config.toml
n_layer = 11
n_head = 7
norm = "rmsnorm"
positions = "rope"
rope_base = 38200.0
init = "trunc"
init_std_o = 0.0048
init_std_up = 0.0225
decay_fraction = 0.596
dataset = "wikipedia_en"
MLP neurons of a small language model. Each row is named by its layer, matrix (gate and up: input weights; down: output weights) and neuron, and shows model dimensions 0-95. Each number is 128 + 24 x the weight over its row's rms, rounded and kept within 0 to 255. Numbers have three digits each. A neuron's up and down rows have the sign that makes its largest values positive.
After each neuron's rows, "fires in" lists the words (lower case) most often at its 100 highest values on Wikipedia text that the model never trained on. A number after a token or word is its count.

L5.gate104:165160133152153104131143100126128138149116132132141154158137124143154118155122156135135166128139156106132129134143136187134135105150135099128128160099130114171117133163159127114135093080107119126131141138102131119164143152102133098112096146144135106082140109129087127145143080111144088109
L5.up104:151151095115119105100128167135154127132089136156155104147124095122125139135106143119120172098102160103151097099107138154134119107130123164137113139118089125096129125170097122108112150167159100117139101184160164114139146128133149130146140151105137136173098140165102111104106115100101161108
L5.down104:135164104158134180107123150138173128177103115166145139084124137115163122147130156158100140128113101107105152112128168147163160101124135114119112105113139151092135122138161149138080105122171139097156136148149177136149094131115106145134127180116112104132087146106144115138152140118154129096
fires in: "of" 72, "on" 9

L5.gate36:109127149105159149131148110122142125128113159116121106141161107125107161165149132086114071134147168082092112123110126174132115115128087090165118125170119163163134174174088139104126158122147147142129115107114138119106122072091097127154131124137144115125166153135138134096101117120167146112
L5.up36:152139174124119137111117151121131131100083176122120131119170152112098132108102086138131141091104160167111091125115095155104133121109125137121119131148106118140121135115179107153147128125173149112122151161158121166122120129120127130136119110131113102106131174084146142161097146138128129116
L5.down36:150126112121124151117150163133149130138166135124136111141172167142149127149127135120146140134105124111132148084151097079124156159151127126138114110127129142108161163117140132091134153099120093091103094103096122106085146134088093138109102120141151115119106151125119117073129134139208103108
fires in: "bronze" 15, "women" 11, "men" 9, "of" 6, "gold" 5, "olney" 5

L3.gate173:142098165125099120122118138111104125098080063078116105161149132142143129119152104141122122146127103119139120139141108107125142096143166142147109134128142142120134140063091128158152107102150131129116114112161093135137149140137094125075153146145141167148110098107148148134150094120120124143
L3.up173:120112142110149112115152149074148100111179124131110132125093129124152085130111142143155139104129092121110083091119107143107138085149141124117141114143161054194122150119138094151128097107118143082116118109138099145151145127128103128123110154158179108140123130146155117145136090125119124143
L3.down173:139120121110112119147137107097061130124120164106128120167140131148204127110126120074118144072108122127110084113091112112124117106124162156063161116137117118112089153157131104126176138133096133148120131108178139092142135124092139109141138147128105117158134146157148146102129124137150143094
fires in: "5" 47, "6" 14, "52" 7, "5th" 5, "54" 4, "51" 4

L5.gate88:111173087121127148108146121133154158109121126127143120163104119169118088110120097129081097141191137141118159118096161143135119154096143167097108122088121102105131140148146144127143109133137119126108154133123114149159168116131168136093176115113091076126102134135130120124155147103142150134
L5.up88:114120152104122160140110129101131129156154107117155138152127118150130082102128106104098162160169092149107156121094116124144165133103119122158094105120115125130147136130106118190140129144124096111086110132133139139115083127173100133103124070126097125047126143103110113104107130138138115146
L5.down88:184129096186170138124146127118184119116113165129151146074113116126094157125122135180106131132133140167125149117110131117120112150146103134118127156131111077127136137128116140125132126136109096105167146135167153140155136136143149089134074115128164139161126125151146136182145105112118127106
fires in: "1" 31, "2" 9, "0" 7, "2008" 4

L3.gate236:135148178166104124113128114125122106090144138119104165115103160137111157095123103142172129170173143158123131159152122140131131120149059112133148159127128127101098131150160128106106098127141107130143146161130139144140073140118140127158134152137137164120146139115100107122136102126128125112
L3.up236:123106163136159129104156106159113086124129142123158110132123125116104139076144103145128131140105147147138202153117127146171094092111119116174124119146178136133113110145075100132112129171129125125146122138118153128130116144140120147140103127137116120114094120137106125129139140123137118159
L3.down236:130110110145141091134168109115147133185194126179074173108113105164111159151102106124099155161135162165124137148120110145125112154117144139117102137121097107114178158135122092136121128115146135128094110139145099118105105144151134155130149131105093147116155156154134110145127072169105109132
fires in: "won" 20, "lost" 14, "received" 6, "nominated" 6, "wins" 5, "got" 4

L3.gate608:089132179167161138148119135135143119105154139149140107137138151124141149092166100131116103130126091130113108152138158149127097094137195112130122156159111140141173112103083088159076095140116133109122156132121107142092098115117122135122137167135144136115115108104147113130107134145153146134
L3.up608:081159116138120162133104152137129125103107125128090107104123094120097143139093169138128124170127081116092166137150112110111098136134139115141134150164131125156097077071148110178140137121107117081112139118117134103105158149144113188121162148121117149133147109099169154121097161134124151077
L3.down608:140112124186127132139133124114136134171127140085123129100102121121092132138115126168183080136134141173156137150135132126172126143161154105108170146106117131144156071102125169086145167101137124129134152111137103174166062125112134114126119131117144141121081121132136097149113167155131141179
fires in: "2" 40, "2012" 15, "2022" 13, "1992" 7, "1942" 6, "2002" 4

L5.gate421:134172108100126146168113136141122123111132098121100077172097117077111152148134159118099129134117126143112128140130117165087108126122077065144125115134144135091122123096135107088104171065170088150136123134149100140098095175177114128112132098150112173141114113151126113136127138087126132161
L5.up421:119128111113158112116105100120197146060152142124133149085141144154135127107174135148096143146137125145173150150138141132174129160120133142142144119052115126145101098107139148162119118142135128088117107085102136145136148154194108106111178119116126145158104134120101124122121127126113111140
L5.down421:101120097113086120162129109139110117122118148111185146125142136096096076091118152110110128078118124109110115103130129112176112095126124095164136124144121129137106128161102116092129104129132160148111140138147105185142105147108146121153187132120128138132179136129152123150116168127138142112
fires in: "the" 27, "grand" 16, "state" 6, "revenue" 4

L7.gate1091:154109119093173159163108098127102123104163144106088153102156112131079129129141102130125142119075129089121126127144112139114130121165081141123133144177113138096151145107129162151128108124101114101147146108174146132140095156147122105110095133182105170102113113146131154109076103158121098142
L7.up1091:099163118153148120034125110121133137131137136097144125137139122105114077149128113153157112117162129136128172138097141145108087119085123159111153126130146182131147122126145122105146150113136126130103103117116113176133168136138121103151155130122156121144137129082094117155108161114149116176
L7.down1091:122096084151146127088110096162163148105137166121080115155133129108135114105118110128112103113120134121150137104153138137130116143126162082154146145130162108107101113097095154125097123140136167094132103097125099139131142135135095110147186148102143095098100143106130094144146104145206123119
fires in: "this" 51, "the" 9

L7.gate583:130096110150166116127168079172084137110114110114116104132120139129133110109128112152121184146130120125135101144119145113078183153082117136145102117160156070125137140123150113109129182117114095089122103127101157119143112127149197088136141116123123120094097139106146103125120107127123133121
L7.up583:111137122127154112122122124130122106122139121122118165126114131128118126187133132142123134105110123157116145110135172144127145093114104143107132161142104149092132157127162117132113096098120178147124163069119131081125120129127108097087135168112133130151107141100144137103134202122143112088
L7.down583:155158106145129152152105150103118122101144083127122122156096168157129145096126120170147155139159117130181124088155117176144135098129111139127120123149162138109107105172144112119082141130168145125097150138108076094171135168095166151112170121159110155124139056142142140123125093113135148134
fires in: "on" 76

L4.gate1187:136140153148136166119119140127119114145141110122133157143111086108100131133122131117114150141100130104125121152139102153122113119160122137110090120093125112212117162127169125126120111163120137099129108143134121146118137073136158122151130153155093144106105141141070123127142118136150108109
L4.up1187:128098104109113143128106072128174144082127122126133160123127153116134124125098131142160118144107141136147107124129089117155107180132126133129120118146138112110092140134103127107126142147119072140146127147109095106127123108169128072149086113099117150104113118107095161153129133128108147111
L4.down1187:130119159150157095077123141090109136135152113106094154123074098140130107134106170135110091148101146154116094150141156156105095136114176132107132086077097110189146177134102132152124134088118112131117171124161121135150106113129128152127125106104128100144112143108123138128186161154147176118
fires in: "had" 36, "of" 9, "led" 5, "ended" 4

L5.gate498:082127133110135135146103147164144089115148123095134093116143115136106136164083089118110146124180092151121118128123130145109112072112138151151095150146134113117166101153112144129140119150137142108099119121064145111122121124175115097148124131109113148130136108127156139165147115137140204132
L5.up498:120118143131130154124105095085122156121159115097110152132127100153154170145131147156118126139160171142124123093139142098103119105127142115113118167155179101142124142186125143160126117142127130151141134166108146112130192170137141162112103162154082165152145150123136132128139115133127199115
L5.down498:103178130130137155129058097138147126135114128141143102115138106129098154131177104107081140129111160150130136130128135125117110105104118154169136124121112116140132130144098154132155184154121115123102105138137134149120142074152149129177124111135107102094123152149119139108150139142122129114
fires in: "to" 68, "not" 15, "t" 5

L7.gate494:114128146146098092100129121159108085118129111137123156133121120112142156106191140191113116108127152132141116125143103091142121128098146117153166115140143095126148107116154146127141140145126101096139135088106135095172141115141164106112115154127175135151136145151111149129141129090133171112
L7.up494:141136108155146162139094120099079130101124108089120081122141135104104136105107151138168125093079131110100114119154148117126147139099124118116137131185155107153093069132133082111167140110135133129133118148150113102115144152112117120160148131161128074121115127122084132115139136113169144104
L7.down494:141110147115121167159121163091116160125108142118148100175121111119142102100156121142131160079115134152132053102117141135103132109118148163113102129139148145124080117123122156157140130099104114123129137127108135099067107123134148114114081093100077092160140160125165138123166161110110163145
fires in: "4" 20, "10" 13, "the" 10, "5" 8, "1" 6, "6" 5

L5.gate783:126116121119126117099156122146134116165078105131143077113135131145133105112145121076101130162156106097109171140180103175100132104142142116125168131132116165105116099112143155135110091166138109110139132098097133152148162119162153085137122082145158148163142112151110114131129154094105120131
L5.up783:134156146151140181105168108127149136118144111127073115115123114108149126130142092125131120161156109110103120159130133130116143077113121101119152129139113133146117106078157121175102120155137114132110067086131125174132134114124130123142129100165131146126125115140164111132090123123115143130
L5.down783:117090123117140138136096122122167101091129123127171117130153106170094145167144107107143116144149133118085105145113100094128117120109139124158119132125114172165138171124156085166143115199127118115154135120051128121117144142138133141135096133127127117117117074143129126138079123104102122134
fires in: "1" 39, "11" 11, "116" 4, "1st" 4

L3.gate731:127146141117111138135124138159117117135112145133117124139117131140118093168132095165176041151149107142122115135109120159111158072075119140145114167132093085116146157138177130129148071108105151136116162087147100138119120121150123091176134081102144097131121124105070105143137146103131132125
L3.up731:127112143133124125105114139153137109138130091128124110117136144125130070142145089148084097132114136170100079080089111121126117098115114101092130164155147120100130132131122128143172096159132143169091109126140132170111126111160137101123144126107103113107128134081136117129134146143128132128
L3.down731:089151127118126158118127147166150127157103168107104087141144132157100091106195092173111100110138132093149152130122145128120137089113143140116150137115138134090103118112128136124129143136141190145111133091124148115137156140147116119121137129152113127134117091125120086178128130088163159108
fires in: "this" 67, "same" 15, "each" 9, "that" 4

L3.gate379:117135051103144083133111131131157169149132105162120128083096124098103105106099151145162156092123144103107127132113109142107198148110137119141153126102145103125124122119142132109135126093143125127109148151136127110120141149120150128120126183129108131180122118117116190112118149104099123156
L3.up379:126118107117118137122075130084093106146118104163125120150096117053139095144113170127094114132128131103090114123087142139122134164128126148126091141132119099097094143148142110192172158143155116122124098093122164130133088098090154150109090127106157120106135146130141122111149126122115121150
L3.down379:123145108149168101187177133144157139108112158154125103105144124075164121099132173136150100090116159171109136161150117110127144071134091101128102125182128098084126129156157100110123127129130127100143088157161175107117112089156146084182148123135114125179127136091142159122127139121118118139
fires in: "0" 30, "1" 21, "leela" 4, "did" 4

L3.gate413:087114152126124103128089140130134111137115143117119151117139105101107106109142091168117049158159140101107129162137145120103122138114157161121148121139145126132143163088160092151144135145157161137097105121103112123145102127108116106099138128089125174074106156096084100123149156138131110108
L3.up413:138153126078132139122136144130094114123118137128120099134121093120125147177118161141120120114109117085106167163097126128109119142133096141130178116126131157107167089150111143099151108120134086066142105120145148149136130112086127143116103097160152140159111119128162138124129125134125109116
L3.down413:099119135144143129116064166109078114100105142128123090157124155166114145134120127092138169125121153113087134137138153125147147098087142107113070080103129159092114147120070128104130136136131154129131117130115132130110102109121166136118135099087124167121136175120129135180158149118160120115
fires in: "which" 61, "it" 19, "he" 7, "that" 5, "she" 5

L5.gate636:137128132121101120110104159121108157142113131110135166089113119119198156131142137100114122105115111179111092138133163149140114128155137153152171158142119085135178137121147132129140120128118078121108107139129140108098137148164104173115131118127193125134099128134119081159169168130148093131
L5.up636:127126146132146114099125127149152127133107113137121166137129127162138107150143138122200109123129144105131123163133139144162112152176121140112143170153146133109162146084151111112166143174134075091097105167133160151099149177085100135139089094128103100150130104126122133116152130143135107107
L5.down636:121091151114145128145170133135127114172116125111084129142128110138146152108119193144152088131143184130160129125119162140127121141127126121160172101139141104119148154127150150111157115117105126120142161129125157121076088162108173154128123140142112080133138111120128137144197115134153155131
fires in: "with" 53, "to" 13, "despite" 9

L3.gate1125:127128073134138132144108154137101164134171148134077148104149133106164127147113108107147107098133124146131130114145163098140128117132114147125144102146107123121142130130139127146124115129088133149122119113109137109197092116152134127124145158147159158128118146111105130091142114066114118105
L3.up1125:098098121169151155143075101087153141145106124128102158153100105172123132123121107133158129168136119120103126105093183142118132147177157090125155174157130062112146112124116122162134127168146113102136102133120160121140121168113130157091125124148145115094116134154136164119141115145125079138
L3.down1125:131104129163142152158144135118094160134120129127105118113130113090110123093147165130067121129101112170113170121158123136083173123126104140148139095157143136107119152142182106121113109112088133135113105124106127141091088141137182097110175111152118094104169146144157137107110118113170122145
fires in: "0" 44, "4" 13, "2" 13, "3" 12, "1" 9, "5" 5

L7.gate572:148133128144101143138160139097147135125130102123101158121063161156149135121095147132123147102149143098163156169113142155123171147156146145112131156129119175135108098133128156086084116187142089146132125183157094146121136149149139130155103149106184125114128123155074134164129172131148147118
L7.up572:111089178092114123136116112116084103111154125130147131144135133130122132107133156116119088119142117140083113164152143100133163128088154138110145148167100134123129100158159113141109140112108140109163084103137141101154198137148122110157130134169090150129103135174174148161128113117095152107
L7.down572:140125153108120129134112150136129165143127128146129151100090160155117134144126130136155151148150133155108129136128115127165112149117149135102106129128097149120111160126137133136126124134160150095117084173111158153105124119106119150113138110159099123155093168151150146103130151166146119171
fires in: "1" 31, "0" 24, "3" 11, "1st" 4, "4" 4, "7" 4

L4.gate811:121117146084157104126125130137127127107076103146157102116134123100103096128141117112124115148172098138145125129122161136122124109126162098090152102165135133079129166130142109082115123109128168168090185101094126132182130166134117128074110111138150128130146110114094108161162153123135138158
L4.up811:123119160116122142126116127160132146108093137137141126088114131116139141172101124140112092119097180123126141103116114121148161125134091141122128141075153115116084129142154140102143132168143113135144126132153144142138127140089155112134140121117107144133136159168167178110122131130144120130
L4.down811:161140152121115127128111149121117106104099166151125125111108129159133111131096103134098118082146160097133104195158155128133111124068139123135132121115162167124126129124127128116157126146189155155139130109109087170088104145144126120103165100083123174097157134139115134108117126161134135123
fires in: "that" 43, "which" 34, "who" 8, "what" 4

L4.gate989:102131152127189113120115139153133174160123146126117133127104146089138107125085113153123145142093134105094077137113154131122122095171154117130161152168135124117149153168180088100120089133097111140138082146089105059142147114163133091098104123119137141113161143148122132104119179128132116143
L4.up989:126096107105152071117123114127139151155141076120115148142080115110124101130123125125118106138112112139099088096147125132108130104110108174135141158165149130108136214151124094091097122129115120155145105119122118102108099170158122144130126112084150138100099103160151114141149154114155131166
L4.down989:173155136153110126136153126081084119122169141167109119169138128114120123085155137138146140134102115095155127132151134175094157105135129155150120084158120149134139111126152137174092129132085122153154144083136113124138136115121113097112121094125117110101115120131093115147119134153183122096
fires in: "in" 32, "on" 11, "use" 8, "using" 6, "during" 6, "than" 5

L5.gate881:093151128088177131119084142136136145129154162136145148115102108128106157165078167137142136119130133145143145152171107111123071131154137153136138080123134125109155115119076113121098099151141145103096129089095140102162121095116153132143116139137126090131164159110071138123123160147131151140
L5.up881:123153131142085160130119106138110127128128108130123116101110111133134099085110091093147087127141111154130152149125147084135148165125140120136147072082166112149138157114131098092118138118122166141083151110158123145064138095102108107121078098097132128098112134140124128114178150135146108155
L5.down881:119113111124099148151150112097141120159126118107125089136113119149160133137116118155114097122161133136167130093103103124128106152132141093136094121131109105113108105157079135150104130150150098111126070106122137090064156127152117171110136170104114110139142139131163129142137151128123154105
fires in: "is" 19, "was" 14, "mississippi" 8, "are" 5, "were" 4

L5.gate443:135112108153149184147100175122157194153085140098158109141111125119125152131114127144152103120131122150134161161098101151127135120113117128126110179109150121135122079125102170088139111096185123120110095103169096146100138108155126134116142095155125092147130076134149125099128111122124118162
L5.up443:145069133084130141144135122142104138094146143107143094135097160082114160154124138111129098101108078104095153132167140152133148155153144147088136137101170139216103119089127130104052118151119141101121095093144134094090187128119112099130124124122186128167147102130131138131093173124155112130
L5.down443:131123095063145139146134112139138085112124138145173084093116113106185117112097105085111144141093142141159136126131140089182107125117147166137148143111135098081179138133120134179183090114116130121125104134117138168155098105153168079124164133089080162140126102098161139164119146102115093125
fires in: "the" 19, "party" 10, "league" 10, "s" 9, "name" 5

L7.gate931:127133118114161110136095153151152134165116139128125128138166132152137110137104122127147128138141130094126144122131082138093094071119150149140126168097135087119173118176143130152144124132115159119097124159134141109148159099155130119118119100107128126096145132138106105141110128154120093151
L7.up931:122137149143119085132120155107078141104097133129145107124149108125168090140061142126156108142202110097121118124160132089136134097135106146120158106163152135143131083154131154133152142104142163128103108120098134090101162156117105139103175137114098142086116122121132124127103174149162132107
L7.down931:139150079124190120101160129092116094116090125126116133121122120174141160128149120135096178118146161109146118112108159085111101132107154142137130156144108117130152088111122154152127132086148151106126117104094136123127119134156126144132155085182104128136137154148115132108092120123123097138
fires in: "to" 23, "can" 21, "would" 9, "may" 7, "also" 5

L4.gate573:116174088116152144134136117148116140121131127109119122141093096176122123135099156088132084167151131146128121181115151126135125145148176120143135106117072147120133151132099125109146115118102128164139115144125116124140162146145096108122078112110122117127183139148160096116159151140147103133
L4.up573:136106142083131172160116104132132133117123125135127178156135104144141114100102166120110146065128127095152124161100132122119113118155146134149122130141147110123165134152197134118160113124129086136121103140150103106120135110123116093143120084111123142117105120154093110141136071159133151164
L4.down573:104129091114172111116137129123106152184124108122095123130100124152153073120137121118134114135111115122145152118097123080120166111141133150135114086108136123170140112164123154142146130101158113151091104108128148127141113132101134137166124158132151111142173167114143095112155128188124149142
fires in: "is" 36, "are" 21, "as" 19, "into" 8, "has" 5

L4.gate262:113124137099140117097095137130126109121177151127124138162122089151145166100137106143116150146169151100156146120105120177107087067112144136118122151139164142133135161114102159166109121108118104116103128129140097105102173144136124137132135151141149141126131115106114126101114100119119142146
L4.up262:150108183125103137139084147137116138102125148145129111134149095102168126125131108147087156097148147148147095146146157121115102063120122141087129119139116133135156089140075105113134181114132119143148162134167126140119128157146176158096126136077130121136121139173125153124109099146120092120
L4.down262:114131101127120113114113091134140154159141106143081134130097112142150122099174112134087136109141098130127139128103114105146116165140138119143152109123108139096150145138139159097149132148091115149133094093102102122151138143155155105121126127111152119135099155134139084104149104167170190106
fires in: "to" 79, "of" 5

L4.gate754:126104123137085159104099134143143131121130091126108137098093105122137105169123143156066145157100117151079122186140118136099163105116085111116156130117144131154129106118104129107144132106100103122092083127175143133093156151139136180090116120128160111141130136125120153119079100112153144112
L4.up754:154114099097102101109123144137126139127136091104121134085145160146141090125146125139087107105094154107098122093097118125193139120113125144142072132149132126202122149109127128146132077086108121130143129128134129135133162151172127152115126177120120116148169120108118107118113092110125168134
L4.down754:117108138033147165119140105102142104090120136109115081169176157095110097142102098116136098162142141096140165157121106153109174162170119103162153110128110132151088145120123157117119104168129140116103105103132127114129142138152121099089135133126099106152118154112127086111092130110151131104
fires in: "the" 30, "small" 11, "white" 10, "blue" 9, "black" 7, "silver" 7

L3.gate623:138143137135064085133095156089102114134128115134150138134128159130093118150146118112137157159115125100138134156088126157133144152105089140132137157095106102122153120158149094136163157128119154124138122132121145111146130136105147116128113143114100153165090117105088117163166134134119074116
L3.up623:060173096168141128149103138154135141118127125134117189145119134111106144112148120117146129124140145127153120122129136193159135145139096165121115118108096083146141162152134079174114141114134112096124084110120151129104146142133127105123118090122101150104123085136134085138113094131142099138
L3.down623:092123151150126150116158184175173110160136113132167121129115104109095136139101192097115175114156137144117149118119134129159112108141112111110096130118133109136099151141144120133127110112126129157156125117114140106109142135156106166115097084087104134122139114137116114146131166140170113101
fires in: "to" 19, "despite" 9, "on" 8, "for" 7, "of" 6, "defense" 4

L4.gate778:121125137087156092118121175118120099136135133112136107129141120150118157109110065118081155149146158169122070076138119155128117094116105124151143130134102142160099085143065129119095129158167140163140116128123087143130102094175144134116123148146149121122099161128153108115143099148126136156
L4.up778:111134105107180085115119121123112137133154102178118108118118104143118125105155122142125107157140131142091144101155144160135114129140080142120109176131128137107081114125066111137141115110126101106133123174129170129078138151112161123121110103097133149097141127153156122142135075153129157129
L4.down778:152096102168152088098120168153098127148132158173093156160119158147154147101116090093141117103162131134141081131081104106147079118122096092162145130134134138092077121158129113152108137150164127123182108127137120114091159129130165123123135095120095128126155123113168095106144113170127090161
fires in: "medal" 20, "won" 16, "nominated" 14, "competition" 7, "lost" 5, "place" 4

L4.gate971:085140098149101196163103130089142073105093126144106145136147141120144112158107101167139132129152054139123104149156215155117127188135125114146148120129122135134131095131109139114132079090169061134123157132141128123136131131147126121149108127102133104143144142090165102140141139152119083121
L4.up971:107149165134143115105134132096133116142110155115074152156154153073113103096099105185111145167108083117140132148160100142138125131129087141124134140149093188092144097106123135124094143137124109120158124132143111135081136106107134158144137160115129056110159157065155132105112133133111145157
L4.down971:161146121132153145182152135115148111145145146137098109089129137114121100161121082177147127124110102125140134166149138118126108089147156143136171094131113122134135087091218155139137146105122135125136097136126104133134077116136095131089136099151099118128124116108158130146096128118125140157
fires in: "2" 54, "22" 16, "2012" 5

L3.gate402:121131133158137104106129108125135147133137125123112195131112160132103105132140109137149132102148161146139144090125131125078137111168174143172126202136129106109136126140080131148126087106112058185134115159114088087127153104109145122138127120128124142113146110153133125112122099143160140143
L3.up402:116124130166110124113156106149093098131142114112123116150113113116102127098116110132147131118162116148149113130132126114118138149146173152133144130100120111083090136160156133123121087112113080130103133123145068092156160162113174105121123149104142155139118117176087102131112126140139128116
L3.down402:110161107130159122128157132093133128156108142129072112115127100094150154090134128097099121119121135131175083191122136147118130136137127108143111108119079134135096131086147110106184135125136135103135135094140131075126166119131122161159123112128114117133161124121123161165173112239183164059
fires in: "as" 28, "under" 20, "provides" 6, "offer" 5, "provide" 4, "into" 4

L3.gate39:116109097097142145153118154130115144110138139140096147076115167066115126160122097145143144109123108125123139103121129164192118148134089137114071100105125100121122154155133123107100102089124098106128110119117145121145148110077153136081152146162124147097117108139153175137119132084149145122
L3.up39:156097125130154173095071120115136115137122113125105124081115135091116171122142121115121104115104132144100122149126134127128124145127091115117122120133137163125147135158142146132125132104137163138139125096120123133107146125172129114114153146126134160133137134114152144142146162099158133160
L3.down39:145123129079134154146115129128150133062115109083119173134123200108135068127089135136143145146135143135154124133111118152143131095116133143135131134114121124127096146146144134145156121091122138117098096086128116167128124112141154129131122135134092130138161154118165117108116121083109106167
fires in: "new" 45, "the" 44, "first" 9

L5.gate165:097134108137119156128132087107082141137085119116105156123131101139133156154110089088101116136134142125147165158103139120104111057131144162148148148131119120099156158176138175160120112136160141144127115131118130128131160116143119152132159125116152150167166120122145094136125074143138144175
L5.up165:121112150158132085089128112173092147092136138147148114078158125174127105134118156093141162146136130142113147133103086123133109120126140168103135138147131114139140137160134145104150130153111140086145102151093151110149146123124109098139121111148125152136144122153159148146112107115148186111
L5.down165:077160145071150119120117111109135158126098084139142108121131104184124126159133149119171130163177147131101151095131119097087092136125155123111119138117135104145166106098131089123158129149134133084120093111137164137137169107142103123147149134126157117144204089120157140135086101150138136138
fires in: "would" 22, "can" 18, "may" 9, "t" 8, "could" 7, "will" 7

L4.gate1203:152123148119125142118109121106126132162138086142136149136145155106160126105112141127109151128128161144173121097104113128107119096141116138108166155168088098174154109159098159180169139053163108130123069126135133109151128153205132116100062158143109137157141074147127159114113108138097121114
L4.up1203:123150114116118120093136161116101175176107096170100110109151118101132148139148152131159157160071162161131113092109194082157082187126112110112108116139147124144155121136109111171167113144112104154097111135103134113091135125116132133137123128121115115139129131113140105139130122100154111152
L4.down1203:103145113145133125091099144140140176124162125161074123105147152101103107108109144139117138105095109147129149124098123132124105131129129149125157089122093141137135152165086133142123134158127109138141117132130101129108099114138126137121136128129108104149091113126145138148078115153124135149
fires in: "medal" 42, "country" 15, "council" 13, "county" 5, "countries" 5, "counters" 4

L3.gate68:105133162130134133135139117094101145142110099091100141141098110128152111116160134132107147108108127122172115136123158137137104109120121122076128174150123164114146125154134080108144141148127138111148118124078107136132114116137161078096147127104139140125159131149118137100119133117133084105
L3.up68:131117104149124084108129074130146121137148147134146101110166136121170163132091135157115090166127117143135111097135134114076139122160112131120115159125159132123127124139152098125112078106114194120127151120109138119147117103163138152108129156087131132097091133172130120113097131115130140152
L3.down68:125130135126140102141120123177089117121144124171113141109131112109133105105098112143147140146136115081126089145198127137099154115105112113119086145180137123160142112166157133194126126151105093140114129104097121150119098159170114141145140125108139120100121143103124108105127159157158136135
fires in: "on" 41, "at" 15, "via" 7, "against" 6, "once" 6, "onto" 5

L7.gate66:114130121112105131155119130129089163105129142097150145131081114130133148159125135174157116140114115113123103134134125141132132080121138157133147106095131113130142054129153124129161085154141127118096141068114132097130127120135133142121158110130146119106151122131162110136151178114127128128
L7.up66:101150127134175097128094124135152116099099116107155142104126142147133148124123099125143105149125108111141133133129112123116087081116139170157155127147099119165131113152139103102119140156179156157110110188132126096125134096143107107084110157089123125151083153174134134111130144150132144168
L7.down66:171155128101130188143116133160129149116120196123077113146149167131108131120127101114127121121133106115134155106089110123158083148135139166154128133132160138136161090162145084159174154120122152152155113097153124135132155151097162128161140144113125132118124154126167103114136131125115117145
fires in: "which" 33, "that" 28

L7.gate644:153110136121109136159102146102113156174137113106115134132132133109148135169113148143144138134146170125165144127124152134141104096105156121093095113119129125103154151124150098089160096130144139141112090112133109117107142157164098130101092123072113141150110123095103111199132125151135115146
L7.up644:139109144127093116097147110159133126142115132129141135128139154082156132159151146083120121112083102113163094207136075155160117150082106160162137085139091080134174176107125136120130097127155149128108154114144106143130111182119105178134077126120133113130150128139110112145131124119129115110
L7.down644:116133173148095136088142136111109160127116106143123178118155116146174125111121151085142159118137105151156157123119128132143098153164129099141133137141124103109125130131134092124145125127139132113128120131094152141099129111107138159084119173183069153124136143132120149129138137153131125140
fires in: "of" 38, "to" 12, "for" 7

L4.gate839:118162140111129119144118076136143095130124125129090175117176122157153135104127136100154154086173142164124139170112175127108110121149158142117121121122152105130137113176132114145116139150098085121149096135113133137125127153158145127083153109107142133127151160141121118134093120169162128124
L4.up839:148114126120152138141137075118139149146145164133137158137156067137189116124121119150110148118134114109091107172133142063094108103139130132114133156096122123093113167174161098140115103139125103152126158139103132126101089167143159180115205136161118130106125144116126142123126108107128129102
L4.down839:072182180138174163098074108098133128118159141140133111124110129132117149149134112121154146123130136157078126122090111131141101120144143129139110087151155112136150115115091132141138147120130143117144133112131111133087153105112137120136123162091111092127153146118161132121166099149127162127
fires in: "can" 33, "to" 22, "were" 12, "cannot" 6, "will" 6

L7.gate1111:131138110111152125128135121184112124136120123169126157121163108136140129113166099098123129174111128150119137154143118115105120112114179136131153111079113121117147144142116152117129117078139100097114123133129199110169145109148137136137187100127152137132153157091100145160115131162135104102
L7.up1111:124172122107142089115144161142074163115114085130116177103178111148190137146186091100097121100111114128180119130122070111140087114170127133111124179131129134115126105112145121120160125098091123099116118141128146092128136150148161125127156112131151136107129120103138132147071121128131147122
L7.down1111:130160125090144111120112120128123130122082103130154136128205135134133094161127107136106131175110139163120128114115134163135168102124134143105118146115110107110146119126103115125158111132122122095120091091146179159124117107153138131158118157133151167149142162096120143137149117161144101097
fires in: "to" 40, "would" 19, "may" 5, "will" 5, "also" 4, "can" 4

L3.gate408:110114147064116147101127108131111169112119129155155108112159104142108155128125138153111106103141102120147126157137144147115136094145166118136131127117149093134151155134174124151133126140108132135127094118119117111100169074155133183110125152117120139145184178132122125128117106120103119137
L3.up408:127122119134164110133164132091133154143139179129126128140146127135154122128123144121109133095109165125165122121113151110134117104147140126151126105114136133158118129186154135159110143135132093126147106136095128134136105177115150115114102106148125148149135138185146101148083118110147109131
L3.down408:089184178125148139117147122117108129154126096108113142101127148210141125091134116121142172163142131146165114141121132164096086086169164131149165133135124090147139099114058128119119152137119133107112138127127135131134099162116139098163140144092131163142167125080109124158117128146103162105
fires in: "can" 24, "did" 17, "may" 10, "would" 10, "could" 7, "cannot" 6